Weights of a small GPT-style language model, trained from scratch on English Wikipedia.
Architecture: RMSNorm before each block, rotary positions, biases on query, key and value, tied embeddings, normalized queries and keys.
MLP neurons of a small language model. Each row is named by its layer, matrix (gate and up: input weights; down: output weights) and neuron, and shows model dimensions 32-159. Each number is 500 + 25 x the weight over its row's rms, rounded and kept within 0 to 999. Numbers have three digits each. A neuron's up and down rows have the sign that makes its largest values positive.
After each neuron's rows, "fires on" lists the tokens most often at its 100 highest values on Wikipedia text that the model never trained on.

L9.gate245:501496498518519479518496515520528515524480467524474513483470479459485496462509495492503526469488514466485506519498478504465528497487522479483483507558495474503481505497529532472540499485478457515501477494527483496489530519497545455498459492488457479497461452514477465532493501584520481456519480499510476506505515534542504470499501452499512493525469503532497486510509494527499472510495
L9.up245:490497465483512526462519539499507535500544463492454501495514509484510519502539501510486513485516516492467514554512460475511554495531492475476474479540493475503502492524474522491562470472508443496513512521517446526491541521456419475530511500469464490490520475456498467506482502516512497488499499533513509508522466521531472487496514487427490541478480450474494485471502501524520487515470
L9.down245:509482481443457491496437515486484516486497481537462549385511499470511516481501497491496502496517508495515508476494471508498487518536520474457522461508537509497490535517479510482522497470514495508499486516500484549508520479500483486540496468490480495510488491454487477541511548509521511501497496483517509531467499541520516498486525442507496500535466519509509472540524504530485493540495
fires on: "S", "s", " S"

L12.gate61:507466467551539514539508518519484494487542492497505508506499518523493483548520454511471500494485488553447505485474500498510504480517477506539497482541476487532490498477528502506528470463428486507501489509486433511524474533485503530498491517473503465461516499510527503514515499511476445478509493480527538495485494473464451481508500508499494489485524516485523522493490470518494464451482
L12.up61:502516431481481537478485490476507500494536484509475523486495476511476517521491560479535469480503442491473475489495479519501463467505446457516491470500530485488558473497514477496462471527511433497485484537477463492455476506470547539497507531453486491483506515495457504506544540522515458474505521529511483487467464524509501521505508491504499503524493476498511512476527502448501478473517
L12.down61:548522527456511488492478478520546479517510490514495495508539501513505523474459477499529530517505483483448440460492473513490491488512547509527493499483505531502523451507493459477495502534509519483487538481505498521491479441447526551469470509418487459505542504493508466494478509525509483476501500508488456502515495488541510524479468558519505505482478450494512511511495481502515482487507
fires on: "id", "al", "as", " ft"

L9.gate242:512517494514500529531514457498517513463507475496506448515461516507471459503512483500477504507495523504477451501534529477480496517495528494499489496507504513494496487521477547500499492526503527461499512486495439513513472529510528497518511450526519520471467524537499446472491510544504509522482495497508522493467500502570510523506480467492474471519492504505473511475459458511499488511488
L9.up242:520509530506531483520489515457525504502532471548518512519518500541486489532470497466496496520464483518490517512531513486471464521494519494443474511467533460495519500498509558519504485536527486499529484497529534480482498499498462477513527464513481527471499550525451473474463475471506456502522466487491535506458517482503517518504485439510529481522524462448502517471467487522534496459478
L9.down242:511501538438512481490507485446510494525462527479514527543502499505506477541476496460499524472440508489491474474522513509522473494530513500517492517484463456508462517500520508478495508524514476496482473526520539498491490473478482506530501476490490571485500551498457480485497476471527483507532472527480488496457514450499555481469505532502509463490499474461512487503495521504433524451510
fires on: "–", " She", "re", ".", "he", " she"

L12.gate384:472506448534501489529450466481480490504508516498493499536526510493503506470510487529441486560508507511485497473512502499528477545492489495526499536507525495509464482519468542510542543511461531515465502513542496506470494516481524481485493502490500497453515503532489512470466536485483482487478498522529477486515513535493509503552506512499484522500484472498486536476484520506560412531475
L12.up384:512485481516530504550497492514476473489448546477510455540530481471484526498499527508510527456466539482486515456543486440505505532492504483493493521492495477520493541543494530542492517561523536498500502472499501482502523502505484516476484509503514473484496485497489513530509542477478496485462432507505476533478486515466514523520515496486509489500482526491456540504427509528497500520520
L12.down384:504479513441504474537500508474509489470492518503505496445481472518482501525516531529488538567444515506517507488490495468512515474494529469486487473482541526544486496541537472479503479487480513488489488525497561465523491477524496502484473505525532467479538458513537519499502491475482540497483510466469461482521487477461467473489500460481465495524461503535498465502543492528463530501499
fires on: " ex", "an", "-", "ip", "ro"

L12.gate407:492497497541452504479485483521526518470521459513506497553507503485517505548514481514476470490513525498504496517541534514502478480527472539502522468496478521494497537455460554517513441523506524524477536513494528517490503525467505479478511526533524478526492512531482528513520488499500527478491548511487459486477516453494461496483497498517497504497507465479498509532498470499500487479484
L12.up407:526531519508514517560502482497543524490514533515489533524529515506536511488514517495491522573452522515453467506474523505511458501503469507558448480530471507492506497471546489514503478495487562453566475508499518490502481475508475509499493519487497494508506544549482536508532524478493517568508489494518521530473492480530476498532496513493526543485509507485514472517453503488516483486508
L12.down407:513483505417522504506529464530486471502514507525486523521531527541501516501498513514499544516489473500465478430503506483502477472527511513498525467512456527496484461507533506519491481521533496500515528500518512516509498466521505530485453543477481498534500467478476523492509476476507439484463497512524468497474497477497512522482484470468511528478483492536486477491478452504501494481467
fires on: "9", "5", "8", "6", "it", "7"

L12.gate442:493463475535456515532496471494506512466526508548502457534500540519458490490505477506500515536537527495487508527509528497504504522495499507502491514495549505510504492540472514533513535509519560473479499516484497529490511461520483488529456470522483450503480524495523473469489536539510512485485478532540493481515509508518497494524467483487489525494533510534485503469461476469494513515494
L12.up442:509507513519486479520503500506509504457513520531503450477521507528482499501488518485479504497498509513481466476507519525457466502492503475482471488496481530505521492489519517493470515467472512473509480547471521527487494482512492481519528493531491464456516504487465460483490502515491547543484485551518509483543520502551522524515501448502535481491495439501509486464445549502480445510476
L12.down442:528513503395531453539473495482428529516488528508471501541515485483513503501516500518484544494459499524534510508517514496522465469514505490492499513472515497502462518458523488508533499497475504552502503492488491460458496507506472484456518557471522544502486478490467511481470525507460513476508468495494519497498492516497505520483544534510518504515487525477491479494479521535486503477483
fires on: "he", "am", "le", "er", " She", " La"

L9.gate262:503528496518517499490474484529481483501508501536468468496490476462540487517501540497489511473511485487473514491526512519441513510442474490470507526481488498460474487528549532501504483545508502504497475543546518539492537512528474549506514482484531514526502497500541476461519470525473504516540537510484492499438469474531534511525494470519482508489539475492468504503465468519522470527480
L9.up262:505499454503534493509515491518511513487521488509471497524536446529506528540496495488511514464467488514515499470500501496477514508518486503485494515510530487494476494490492465508472487506480519481580419528502494515470507480467456521508505537450504523516528493532479493534491514482541479518494503531560456523455512469506511454512435511509521487494485471500509512542529519489466514527499
L9.down262:478484522504518519512526539493524524493523505550487519469520487497532530525485509545584505526509470479497517501484504503502495512506520457449512485488492540524536481481488523450539476469494489513515503505476526483462528487477464494516485533455539518502445508458487483486518521547512481482487515507516508488467500539521525493519558484502537479461475475514470500484504501491468556493533
fires on: "ur", "il", "um", "°", "in", "er"

L7.gate202:501494489519492480522553460508527485531501478508513488475487525444521469464520538503498467537515499521493513490503494511513529508479506490477511529537480530527568527471478501468557514494491509461512499509511529479504517519496541541460527494513470493530476508502468525498479516496538506439509471537503473511563496505539507508487521452523502492479503446486464514534485542470470528479489
L7.up202:535486525509501483485526477499524515514476476516479525488492535503493509497504493520529472508457485481497481462482525446510536456519501519548500502501492501469486476480513493475520481471564465493528483507502503493483515485492554547507494521470493534504537493503503525476480447489490517487519475465534511514488474468486513510529550481472461528474498533467462524488513518514516500502492
L7.down202:513463509501471486478491503519478490498533485511503458519483538541513530515503525540459512477491498480488507553474457548475469504547477490508546465470524493497534544492545498506491524489532522523548521480481519498469474490509504499489504494535515535507549497553506466499495477493565504537511540471526500470497479501531500558515475464559481489516528510461496464482496505520464505498488
fires on: "i", "ri", "ame"

L10.gate95:540470525519481498531483487482546497513490514506458478484507558472450462507535463507495505516481515489524524506490521464491505501473491506540526502502478520503455487532531509531547537462517526519490572494550526491504496482511525510534492493528490535488509519515522479493526488521492512511507484516519538468500518519493480523465542492501483504478504499546491500504498479521480542496497
L10.up95:509459522480523502554486537500492561475494495476497491473526515524497520542464519508483534495466453491504488514488510485476485534453505535460545529452507502478483502503488493523495505488492429517489463526511507520474494516538493520460470507492579518527510496522459503508456459495509510491499520491510484515476492506538498497532507541488498454514482519498501492512544460494545491521521
L10.down95:519455522455492521512503541488508527505557482506462492521528531472500507506528536473517476484517510498499492495533451529514530452505489543498528509535530486475515479513517487545467453524454493492507499496503474507451509506510500467497503468512505548486579487516497490480538483484435530510491568561481503512503504482492513492493509527529503509499463470540503518517490513505488473538455
fires on: "re", "9", "0", "4"

L7.gate62:479492512521537516522539493479546512509518491502472495493480460480504490547498508478461544510523521473440529483534525472460523458527478521476462527537493541502526508484529542461498489474484504489466483518517500496437497480506479483510519488516552473495509502521508456509506491514462511508532483515499507492471499487509517474512535484521509542494523452504495472471492468503541508520473
L7.up62:493472486498490557467483506504510496478519492473552513470468472535569480486491481478508491549539548504528505527520485518488473518503489517479492420477460528523526457485498531469541461485530463445508501491533489520531483502504464463500507496502456463501493540477491469500489496486500556513500510513485508485527506495524533515462501527470487477517519563523490491466528518492510508473501
L7.down62:492497491493497493474478487486473497505482461539515472452455518440460486466514477524478528465491521499536506561493482498472492493505515456526473512508478476485536490510513510519523478487537511521539473474505492517504506520510477473552477465503441492535538517509492470514492509489494491512491480468484517525488510528499527474522459508503486527517461517481532451510506491489537467491500
fires on: "s", " s", "q", "z", " S", " As"

L11.gate125:511506487505477534463511483481489500506483501517500501540472488528519533498456492505489513483527439499439506520468497517482462567520485510516503510534529477528503463542520488429485503501464463471462476495498476519524501517511530505504487497479532495540554520514494474486484488520475490486496499544513475502529500508496514522487506487467520502486552490573459480533521521516491516503487
L11.up125:520507490504516503478466537497493526473491470514431468517464516491491501502502447474465485491564488512492507519475448523473506454530459478512469452502503496517501517501490509535510520492490451527481482505521498492529513501533538512519532502488479499518538512492452476485489527517517478514550506558566478490511508491510480501496508526512567519501517470493485517475489507487488515480473
L11.down125:513518536451506519517535431477504491476546488512505499523520469525510502474485521503523482520505469485484508470483501472465540478498551485505480538465469500514484493509479458477487478498515512510530542493483486532487483470502491534501535491460479498500489514500485507510482525562439542471538514495505462535463443533530501493507531471502461449492489540504480483483523510510528515493545
fires on: "al", "l", "ur", "as", "ac"

L8.gate216:446513506483522476534507507516527503505502495518495457517495464476527476510517501496532505518481512543488482482487504452460513464516534432449515522515546472489475518543505502562545502481503499464500509510530506510484525510467502518537519500470543488526517459442476468495514542481474491536538488492516530480466446523514494520488475457520515520496491517509505515494516498504458480511477
L8.up216:467490514486503492502488495510521527464506490520497476479471435509536528478551502529514487522499514507465534453503504514507499460463493510515458561543461596492478490504541477508538503538534520518537526501533479498501513532496495495499491522511500513501439480505534481495493490500495472503506495497523459488516509514561491471484473460485517530470513473490525466498520540488450483523494
L8.down216:477536498491515482529512525489500526505505488560480491521516519522537485527554520526517484516559532496531486449514530477475457469513479540499538495509517503505501487479488461474503499505531500494541550500508514490492493461537476500479490541501493528477455530507503481483476485512517530489496474523531510493532480518528497525514554509491498483485433503504498533531484501462520513491556
fires on: "ur", "en", "er", "if", "op"

L4.gate22:501509459558511516490486498541488481498499512478523462537532485539505521527522479497517488525499514524488515510484514491520522529477518519547500527516451487509416499527499511493530452441477464497478511518476528516518480524501488537501503486500513468485530503533543482541512498505519498486472451470509489491544502538515531472474560516465491527493491487551470499532492457505493485525471
L4.up22:531494498515543519454534512493500519487514526498474499492447511481495451524477482512440510463533541509501498525506513481482471467546501547494522503483488526546487502502459535492534544468546491500537493475483469492504485513510535527508492514499475477473473503464478448524523496540479516498541493473533466498475486490477464496497489507527548491510466457490514499530500517546516514549468
L4.down22:512474532518529512503572490506502541495510459531462495494481542529500474474457444446511473497487491489440472471499468455506470509525554487497494465507486541460473482474506495489518496491559467542474493497497501453537433488531558521480464531503496486483509490497495511501470491480504496493468481497512489516520477488478474503472503541507532515485531489537473505495495522485522522509481
fires on: "ward", " won", "ived", "ated", "ained", "k"

L11.gate344:540477456517494502462519493458483449552488475476501485504482521510476532508476502520508537480483493491475484522506510453502504496500460465534521534489525526495451494519483557495484513506490505538515485531461521495522511550536516540487472467470452508491490478534488489561501501501493544470485549482526512513496531518496490512497462480536475484558513502512515497464485486500486511507488
L11.up344:493473491482519507475508531499539518517477459509520507512450544460526530481468449516454468474453537478497486502512537554499494499503501476467517524482506503466489479527491475513500534508496467507507496488510526515486474471490453519466492468522509509490542513521470516527496482512474506539482516486533511513501505412519521510523491492495490533513520532474505475517489506464518487519480
L11.down344:441501467454504518489509503508493512478500477484494486528530494500506495496519465540516514474481514499509522537493496444497479482493522506506531474514464527469465474504476494462534493483528441500501494505449541522487481522498496488471534500504530526494482518504488479474526464496488504498462483454533537513442504528479473522499488476488489502482465523535453494534476515504565511511542
fires on: ":", "w", "gr", " /", "i", "umb"

L4.gate175:490480453478483491480441505546496542491511466483500449480491496488485441519529503477459480498487489516521464506476490523496538519501507511492497505502484491500490492517518486500520445509487480509518556509452516517540455520498481487468488480540513465467464507566524468510500507495484532475513491524502518483467473515513490490496483546496450553529514478545533516510493515538473478486521
L4.up175:489503500492512510470533496486499487501511474515531483498527504498531493484525474522507513482504518495461481554543522460484510517550505545517461478489471448511515501516501539522473559454580466491490463521503492500503522494535511523484510491472560483489489488502471513558502524530517535476569449518507493505507473495575468499541489489507481533496525493476539518491529483494525498485538
L4.down175:486460538506502488506538550437521487513475533500489516535512471548518461446480481496498541510491471480509471525546493545527468496511519516517486467521482458481459502475506542488486535505520490478503488563472487482497477466488527496519534511463456491430537492507534504483519469465512514475511473505505502553512499521472517529486460495505487534485517459470496502508485510510548502488517
fires on: " form", "ult", "ward", "ction", "im", "ated"

L9.gate205:497534534526437505507514509520495480515496490481503460463501509497511491461478519502476498527503514502529468489452507489461506510478507466527485510505509535493509494550500531458486501489545463494485486511506470499534482485472517492523526539569513502496482474525490483482524492493513501480491511554491472498503459508515489533504505499520536493502507512537476565493470503530480499476457
L9.up205:511501449518505489493466482460517493502461499518515473521509485503473466490514482546518511507516509533575445497494516478476504516436471527491490487458494539478481519484503451543466485472484499450519504465479502491523508509491502513505478522530497527514488517556500496499449515507476497468525506532520451513482463522537504473510494555535518507494518509559483507519513511540465458479499
L9.down205:563518498494474546510466478507512470510473475492482483411483529484470517496534498518534501559521499478507507544527537532493471481528518490501494532499471467493509554485530543437494482528472484516507494506487517513517503491510508472483523519539508482532478509540492505502508506484492489516517503512495480470535467474494499485461508516476550515459486485499493522504477530521424495470521
fires on: " ", " D", "d"

L9.gate310:480485444511528490505506489491519477483478466507504479528479517496508515500549494484483491540496565506487465522504494506484502492489476495506487520460549480487517465522489497500514491492445517488458579504481508516518456535496506505521502477483512503498485523492531484522507543493479500480522485508563527507479531535474454483511485449490483527479462480548494472509510510493542494504479
L9.up310:528521471508481491454544456469497532526493494481465468548504510500493509475532520477496469518526492521520541486517524481484491492541477439483500473487515517509452506536483501550549528498498577478497488492491509500476514525458526462506441531468535555526481487480515496511522500516467478472479501515467487492518492498461486515505511480526501539505479495505455514479513501476540471504537
L9.down310:469460521452502499479547474453507513489518511503488565468494494543523500501476495527509487566511478484522508459530490485502509545497487508514491472503532529537536516477462466492518491493514528500482506486488495563514525490521486536509507487476498516456542483524517523515484498463493515483500540522480490508484482503440550482470499510522462473512497501488492469455502500484520524539494
fires on: "x", "an", "em", "-", "ound"

L11.gate159:492476482512501519485483498497459527537525505485474522536505524502522469492489484483521499530571464489497425535465490518487501535492503510513548485516494504530520470557533504454525477458498518494498490518494490498468542478518476505513536477466513471502503486496522494503537519507498459524553527501527496465532475513512498515476479499517529554520520485515532500477482506453501522502480
L11.up159:540479473492555497491495491509520509469528484498444524500486511556508506511477466512499464505487518521483522495509501510466506488524471526545498492492498525511517478475496546485514490499558517506546477504468536517488564481492535487506532543463527504481543502459495488507506506507478493521492517471513521471524496487498528506479485453528499537510536452508540499464514502532480502509510
L11.down159:488487517465478516494471516491500487459495476532494485465460529524502526493499469460503464483489530488504487486511529439512517506490520469482483482522505508536530544486515489526422495451536512525525499512565491521500502504474476505473477511509486495508481495504511506526495501504472502516513484474551512510470478507512565494529505504471496468501523512446524465525497556487508517483485
fires on: "al", "ch", "l", "t", "ating", "ater"

L8.gate402:526494502563527451509468489528510503450477523473453495550488491500497483516493521530483486499505519496485505454494503445491489458465516481483438538493456484477432490532481510493520518514541525473510491496489556479485518496500486505480481468501461537507486476505518506526514516481511469486474526520445498538472494551520479487540488512508491520497531491504503500492473512489486514474476
L8.up402:496472490529500499509507492499550509483514514419515534524500437528526445537500512482504476512502496529504524517505484496456476523572502485474495502512468523496478481572493512458530517507538471547517477463480521492489494498498491489512496495542514492498517473499495559513482517450503503521490490498515505509499486499473473468504486488502495505480536459537456500505494473482428472483499
L8.down402:471498509428492491481484479469460504514509520492473513493489535494497520475444472493524535494512501533523504511461525527522508492479502491477535531495556535513528455468469501463454467487413521524487485518484498494507522552553486522501507487529507501469530497509534535501455496524536506482489508537491490532492507507518496482494511554498480507553436488472513512510522516541513488452509
fires on: "ic", "ubl", "est", "ash", "istrict", "ent"

L9.gate372:508436502527483483530542468497528492528468515459488499485509507521464490482543458496497487563520486530488454489465483494477502489506481485509524479494483515486524460492448516505553475470519506485494458573532490510488499531531492500479478478494484511525517489512503476465512491484538510465542548487514483492495538489545473532504501503500469552535497497507471504474442463480493492492490
L9.up372:509461451532516458511518496505511490465527492502510554465469480503472497493495453545470477519491489473531494512516537503461460526512496508557547548527520503486477488473491492459552517461554543510509537494524537501494504535519524513540487513494498500507517514566540456507492501528537482471502521468482479445510517486495465491518435488509497527523516502483515494522512476517494511479522
L9.down372:479477516395496471485494530492501535528500458506502534481507498504465517508516541513472486525504471532498461516490499516501456465509506542474559537490537528533559508441476481505486492524534530483462485500528497520534490488516492512470483509520465510496512470546461465469493471456496490500522504485493501460550482507494496513502514550538521496510527503539509487523478522508476525508510
fires on: "9", "8", "att", " desc", "i"

L11.gate362:486424520513499495515502496518501512500509506485478474535539524476487464505534493513453494530492467519497495497488551489536540481487499493498549525453519513494506519473492509551552479509465504518491512545533530536483532516487481479504485487474489515495533483489520426475540493493461536544459520509502521453496524486525473531537528512479489503514490502491506498513485494533493494524476
L11.up362:460448518519472502524506513557499514513470497464467458509556525455471440497540487526449494562488461486498513495509540515518541482486488528520529551472538510486474527539498511490557484500490498524528541525553508512455490511485484463503516501478480513502532479509475460479497499476480527543505524510480518515524551511517495534493539501511484483519517531524492492497481498495482504520506
L11.down362:480511521364514489509494493507527496519495485499500499479512501509489521488507489494509479481491464507504493490500491498528510485513516529523470506476519483518492509488488478504481525503528502514486501493506485510490463470482453497502495518498506609514634489525506521486530500458486504519498514476452524533536549524476511514473482532505526510493477507514499497522517522503493494485513
fires on: "9", "4", "7", "5", "6", "8"

L4.gate102:516530508499514506497530504530507511501498501469503444514471469479514485516505483553453532491483467555487483519483499534542526528440488471468506500482471505512509510504525489479538523449476457491479507522493530477509479503539509514508490508468498500540467456499519472486455481529489520476480523517497497475460519498515518533495507504514513505491509533501487526448489539504489504498447
L4.up102:561479511553527512481506501464515468563462463499490478496503471459520504539509514489490472488514515498515490520494471515463520460513532541474477496485508487490478506511490502461551486498532496507536428534528491485532505488491514489520462514508539483533525516502526497487492494489528517486530498505465472478483510506495522517500528560538498452527510545469519497459496475525488491476502
L4.down102:534482489490570500511487486495500492523507490501467508473468521503506511508464452479492506524498511462514494499488512495529509535533602527532516472521481475488515480507509535504434471495504501481550467528492503495522492508542498533490523530512554532450516530488466516534488513498483477521467495541490508500490488516474505516529489496471501496453560526514533496492525493474518507484516
fires on: " United", " Total", "areer", "ative"

L3.gate304:534492496504427493489477501477484471461496490458491538525509520513492473494512527548508525509457504505479438469510510512524503457500478472484491512474499514503561495492511514489529487504485507471547467515539527491564498485520542525521482500459509506517531500540522440479462486490481500525481546489498473507502531493498466541523499486511469489536468524513471509465462537550527507513483
L3.up304:512489532475490493469486506482536533501488542477487512479549500500499510527520493469482572506504489526500504483539508556506452512478496469530434501543460501534503453468525488514496491513495499477524483498477502508514483473502499472544527489505456516492511480545503481485493514481469498532463494482493446520476490536492492456507506478499453528498518535541509435505536463498473491497557
L3.down304:508499526511502533512535461504493492474489545529521513466503470463486508506487557495530497529455468521515483499552485471510520501531525480516520530495472492542502505530452496525463550533516501528551439487531535497521516485474568528532497514540504520489543508525511477468473502511515492541482519477485450512514529484494478494521460506507514501483514496497486515506515533481479501522496
fires on: "2", "0", "otes", "ent", "io", "inc"

L8.gate43:463520479532520495482503495533495520460506496546505462507502532482514474474494491534481530474478502520532478492560486491465495499460543510510498497501538498522511521547513509507482492502453514457495516525546533513498438519496488504509490481518518491475491483468525439476489502474513528506509504482506501499506475492515534506499564490472503506518544460493472510448519506527463478510501
L8.up43:501509524478499505508495527491538499476528464492488475499456468535502496470535510484531514514509546505523489491448448506467540472448529486536475533522507507489487471533494441470532485537550512531492541503512523487462511510479481497505469508531499466473517460525550478479489477543454503546517484490527494512478483487482459505491521500524560491502481493507504463511512490522496485543509
L8.down43:502510499450512505516530485523481526493500529489512510522496486475508547531528520483447456546529510468518455469476488483499543477477507478498474470508477477508538489523537491483519514529524484515473495471534482467489545496510424522538486519487483471468474534518511447488490479534493526467558502531512512485541504484490501474500488481508525519471531497491495458456571496474505471494515
fires on: " cl", "oc", " dep", " Soc", "ome", "er"

L9.gate179:457505529524443478542488490487535498573469499470457473481469516508553482551497475516469509479503492486497472478471526484489512516469508500492461555527539476523473487529478490464540516517533466494453523486510474491462508517544513516510488460479536502503511495486475453502519505513496516517488472520478478524482471497492516504512501495465478469477516507503487519474455481549525516565452
L9.up179:502492541503481521518464496525497468546477500498527543471460536474532497549485480536518490495477469528505491518513496443498497534523507489473485471486528553517486499544471466513463469518461506481489498512538536487493516478524505516540480520524494489497487512556485495490477507501507493528515509560552484531468527502460516475520482533471491512492498473536546517497514493506454525541499
L9.down179:488525495463500507496489503499513462513507491514512468492473489510522534505520488541536510515480462498480464519530506457529467495509475525493521456500486466523492515504500464561494525585471525499472498506516561494502507494563534519488501504482501508507532493518488488534496511518510495520508512562508506525471526486442509526499512573502529472516510516460496494480469517491455526481528
fires on: "eng", " Eng", "nd", "re", "d"

L7.gate149:516484498497481438466486492534519523542474479490472498500508534482515503484481513520500513512537493535457468478515488502494490485494538462479494454509490539545455480471536536487517480492476502541511469524511534520439465521509471488494514481497509482549497451499536479525495508494460507508482511492513554480477536508461522516518496495490499513509491500500517568533500522497510487524498
L7.up149:480470482503463510446502464504473544498478500489509490509524518510560506524468518497518549498498518484478492467490515496460482489519532503440464498500523513492519494494487504500499497547576498548547500501486536469492476477495475504535500550478520509487491530500493501535523547457524518521524492493489488531500497507527489500470514488485512530528475472535452479489535473492501503533511
L7.down149:523528498541522460528500476504507501488467519497488529454494490507497509451492558507505487497494503508490450532485494541526495516509510512507504469514516488518499459466494481485508473480449477556482471470494501436496499514537480431438500505545502498480486525519531494527470542519521506506464509500505530492488518471486493534561497470458455497522471504474491499518527532552506509513517
fires on: " as", "est", "act", "s", "ated", "ent"

L4.gate238:531482483568491478515566500499533503528510465541510467462514498519466490555484501530510496504473514505498461511514543535499528489487496480467491531526501511485539545515460489500521521488527509450498513513470514497530574520493482487484502491517519474529468508503493474492489545514453532437494507491528535521512478512537500522540480478505476511478505474492518521534493502487532531476457
L4.up238:516533493547507529549471499469502521495469497461464511534497512498490510503451469516525518506454459463501508508472500527542502486463539523495467498496502537526452508496496480466489531498543483478507518503477460497504528502505492492480487511525486495507440521516498521495492526487482490469495504547502482497494503466500459527467447482507515540465528500509456516521453489479487484466508
L4.down238:528480533467537518445507512504519542469474470486487504489499480501475537510486472500507494480496473505519486504484472511513518494540482501512463501470497494481490499505502461493490500511533479546479499479528475526509504519509506466492520545522476558528518530509528498557503500500503519526508502516475514494517500532479484527514457483492505514509477490515511475523542479449503496541548
fires on: "b", "p", "j", "ud", "P", "i"

L10.gate291:512553496524468561485485480527497526483524495465469493511501480510516490527491484495520528508528474507520498449507499436503506490471546466476499506517503528494508493515526514470500517470501524465505483492510498509459506472499484427540440525522506496505507487538527458536485537503509538512464522502552499476486506494479515508468493483497492521489530500474516457472495526531482496517482
L10.up291:498478474475475528496496519461518477527483455511489488468464519462465539524529442502534486525521473533525566538515490483533517512485518505549535484522504543511486490521527504488552521523535523556473545502514487509484527503546509499539480472538437487484497495477507470485510500500563509473536491480468535479503510502492480499484471538515513499526499503537524497484543493478491472481512
L10.down291:469569488488469495485468447514459500498493477526513492542508470538501496515562506489453492522490526544548502499520491521496445529518503504517511494538519521516527526479541490492526577481506538482481520533506504466480548504494537477511518503500478525507475491504498442486470524517477527475482488474511468490490514494505489434468506475455517505484493487524476520479521507517503510525498
fires on: " Sc", " Soc", "oc", " stud", "S"

L8.gate203:504504492513484495456497463526526492548491476470448471541529499498528484520515516496513464525531488493488506489473517511499549500489528433493479492536488473476499532556433494445471486495473491510541485517455487513512513480500511510508463496545463508517502506528562497484523519531476501493496466498532500492492481490460525499493493509513493499485542532506506510494487481472458479547529
L8.up203:493538487466466522519509492462501540519473517488473466475496498504497450536480497500460515483501519496508479491547483521459547528528515533506476507490515511483489472474487502489512505444517496475486498460502522517482497521469444463472489479484467501472495468485479529523545537479529533496482505453564464519482526548488529465492500486454472506472499498505544493509532505512482463498497
L8.down203:477489501474498483526549490570481478445514486531487498529474499493561483482524540487507502494484484498508492489513528490529508526477550466489515518491480498468493488514483493475505460477501482489547501530513484463531510500527511554534456481514480461534514494518482556517497481442535535490505496501459496499482498510482488496481490502515489475526457474520476500479441499488515499519543
fires on: "i", "at", "a", "am", "ats"

L13.gate360:530504517519470527528453472498501514506559491466479492512485548505471537492511511499520527537497475534480504536523517517532498487446498487475512550535506483494480517531481499511480489495474484505504491508508504526550516485508507512441482523529521531498528466547490466529539475539467506507508510532503537517528485477544494472524472534489531495481502535491557509519501464541515459485511
L13.up360:490516507510502527514512524509478473475470502495504514516557482464490525504477518543536488516539492514527509494522544500498516438500498482479500504494508511500483428521470506469472518492486462508489447499489500517484511504525510514542485515500490504524497493500519490521504517471502515495564478549472489492515452524507483460492499495470506461476494536504541490536535511539548500528468
L13.down360:497487485580547548540476544544476491492529488543502503525486474457478488528513488514452497526458477533528511518498501481507507456501500512507513516497495470506503506493534515504488474524511493479483498540504514522489517514563496517527503498496546507518458501470457482477499499508480492488495451513519478508482508495500537464475518482498547468507524525524538488517490478432524481493547
fires on: "ar", "ap", "ounc", "ast", "ers", "pl"

L4.gate419:489478493528520496484510509469544518502477521463479476508492547476529511480432459473524513494513546528458500529503536472513537504452526488544463478492526509485469480518507511459475470515445470486514499550516499476501485561503504515488469473524548500488489487523542502477505504483527524482519461510524495525497442487545515510490485438465503504477488529481460499495473502534487470489522
L4.up419:492490516507518498501504533443519482435520524502566524488511498525511521496463535462524477485484536505483491536454469493516509491512491518520476484474545472460500515498549502502464527511452520492480483512502494493479510498468454515481478499505538504500529488489531484460505515496542495489514515536518468532484501477533460530538498494475534528466503503465481447482513492493517500482546
L4.down419:507523512477450495499498482484537467496504532503518506411510487481501469515528528477471488449494472487506467484485491508512483504541473533518517487515498493464557493488506472528502544484484552526495474457488469486499498435490499524496498482492519503511459509472468526466503495508458476516503505480473470477482522502531496488491492573528529493494450475472504457513532507493518505525508
fires on: " Q", "ong", "or", " Bl", "ion", "ue"

L7.gate59:462490507511490492533540516519518488556530493482468458487511483504480475518498468448470490498542500521473512482568493521454481501508534525507513519523491486508486500526529537528493538532500479500475496552455504517509501484535474503490538514513532510511498476472454464496503518477489526527515489495553506474479507479489523538451479462518450484514521525513472538477479486439492496495518
L7.up59:491528517485501504514510515471504478501485569520461517492523554504482505507524512471477484541535531496496450485479504533511500477524476482544485498524520502519510537471551489438443495458486515503466494500503493504458476480500488549511513480502505534507537457492472519511510489503507524512533544566524524529493504490469496469529515478493486472495522492529493461476454493508533462499479
L7.down59:515488507462451497522499536492471514504495517514486499405511509478506529509452559472483474525451462561465503526484484504460534505477511500525470485532507493436504541494503529518502449493502499455488499485491485497497517451498541493503513532521497465522443527461487515542530510511484517498461535495498476526492504505492518551525522471494478493474526488471495505494518523493487480487476
fires on: "s", "ou", "r", "'", "ra", "our"